Weights of a small GPT-style language model, trained from scratch on English Wikipedia.
Size: width 192, 2 heads of 64.
Training: a variant of Muon for these matrices, 154M tokens, 9382 steps.
MLP neurons of a small language model. Each row is named by its layer, matrix (up: input weights) and neuron, and shows model dimensions 0-191. Each number is 500 + 25 x the weight over its row's rms, rounded and kept within 0 to 999. Numbers have three digits each.
Before each neuron's rows, "fires in" lists the words (lower case) most often at its 100 highest values on Wikipedia text that the model never trained on. A number after a token or word is its count.

fires in: "career" 18, "votes" 17, "life" 9, "election" 5, "death" 5, "information" 4
L2.up557:526506549514462474532509506516535475513521470515519488516512517509558459486523472412500464514451482471523474479498508453520503520514464498489496518533529493519512505484484492450495492487526465474506477482513487526521487491496476517485498447515573497517535469523484470519474496494453535515488527485540435495502549474523537485505486504476520518481517478503539459493521496488467532487480505525482492537505525511501479535503464526489508488518529486517470492552519484527520477494501508532503517487498537494548493498471508507509468506472506505474476531486536508481492535537504470477

fires in: "his" 49, "historic" 6, "he" 6, "hispanic" 5
L2.up274:510505515464489544467485510492484536514563454530498494504571531497516491496501509471518516480554485523487482501463522510500478537490481504533500498523512501491498449468528475520521487510467476502506501519506488504535458521492547490525493462500496514507488501429469530526493507505547484485445502492488487510492494493506511522546501472470527486495500495458526511518477515491514481511486501493475475507494511504517506503457457527506461525503530439529531486518484510483510512543468524493460423495563527467518509484477529542510537518478460513484532473523515491481499528496469505525

fires in: "and" 37, "cultural" 8, "international" 5, "operational" 4
L2.up142:479483487505510482460519525476474481487519468514456515504504491526471467489508522529525508485530495488462484507487489455537499510491494491469516483496504479504540478491439494543490499456484497480496489443542584499513487509521506525506522491497492469512513508493493519500503503474446537525469494531499477524497535471524488437494513474505510484531520490482470511480524482521440507485538513558474508510536521548506496507545491504487515514499508512446472475503472506505528522498474536465496553483538527546517517549510482481501512479514490504475511496490534521492491496553442517470

fires in: "an" 43, "any" 6, "antonio" 6
L8.up1022:476458480479544508508530470468537555485509532492487493500536469534518500496472501460470493508463483522499529506512532526502530513490500481511484501475489537485496522521495484454489523455548500505510506530524529503517523543506497467498502521440488505469519477512493460537477479515497499517494468524527493476491491500484516492504491481525487457492468490504471477501538500415481515542455511529479532514536469508532489541475479483488542503471496546516488502519444488488489516473516550470528483476526506507462535495531520474480492522480511566467521519522518512509514480469486531507

fires in: "was" 58, "were" 17, "been" 14
L9.up349:482533504507486506526495468512513546478504504523505418536465496488517474504532465503489506482494531506525480498489490516532476519470477489502538494526460521517474485501545497504497511503494494533477495455520498486485491542502531544514477499469476485490488512490483499507494478542486523524478486521472514496502523505439559502529515524512467523456541480497523488566514496479492507496483513568506536464498482507522484497493498473520527530478482463532485532507488489454469483503512481527444475542496492493478547474498473518475517467505452497523515541520474509451496469517458550512

fires in: "with" 30, "are" 9, "according" 8, "although" 4
L9.up44:505479465478503501499505530512501487467509482485505488510531473479517529492489510498568535532504478483490498514495469538521469502496443550488490552466473533522511484502478502469513502459493498505500487530505482503480532471484501481519531503481539506475539525510465471501543507485507472489502500462504506506487476511533454521472478480492516483492495537498531487529498554469523572486474496516510495492510525521481452448487506510509506477518493476494443505542462498467486455466485491480496497530500495523513500532512514510479528504584527512483529463492504563502505561530512497465

fires in: "career" 17, "born" 15, "life" 12, "later" 12, "was" 11
L2.up374:482474525521508503526511541558507498480514519527487504489525510542499514534484467512479499445492407510490505466535462497520499474519507507502483501468501530478476517507518523500505503470528520514495485475462493458505505545505456490507581540487510495473482457497512522478534496502498521493474496464532526520549540485501482483515513510466489517482491463507492488494495508481487465532470503516491538514531479481473544516549504569466523493500495478490535498475514474468503536500511488489478421544488500496506507477507488525500511465441491501530499484512528510523497507527490499479

fires in: "s" 47, "any" 13, "his" 7, "as" 7, "this" 5
L8.up1025:503460450495522519491500531463487475472517522481496489505487475506472478511483473476466499547498520484489443528462470533533556534532463483488527555487492499516512480530516473503501495463487476553468494522500486523452503467482544458506492507502503502487498533507467479503470542512483492513542497482493480539477557495470546487527511524518497510492496507466531544515477520526513498465503548496472475495542523507541526495517489519536515498483518494548469509530475467455530465490526518476511524550459503502505507476509497499507533510509498508477500479482469507497474525525459542485

fires in: "democratic" 19, "republican" 11, "election" 10, "republic" 8, "votes" 7
L2.up750:517485511509486493492486507456494477518478515475530500495425501487521525488507493453474486469474500490502532452507514517516491485506524508530535489497477504440527478495484512482492467498535496521525508501502494545487539520533524499510522510465494504490475547494519514558552511502519491512477528452527502474510512532521526464472528529444492522491491451472523510489523490521439488504524499436452481461511513494497509519539528448532494484490515493496532451498480504532511505500500486505482452497499490479567525508513526518520499480491522532513460549536476505499515538516489529501

fires in: "it" 18, "we" 16, "website" 9, "however" 8, "western" 4
L2.up522:496496522500518519490522476482481522518513497484504521499484526503458482505537461501491505513509449483484519472502520518499506540487473499504484472439485494502550492512434486529530479438541509486484481530499488500509527479516531475495442467513527529476480505498538561461475521529506508523493504494485488524468500511499515487539535510513498498464503490454518521503528508540509506516517531570547525525460500538555525491518468464477494501460475514532514511524483495507501508541507491514460518496483511520520495515443528471475474476510492437527481469473461513502533485494496478475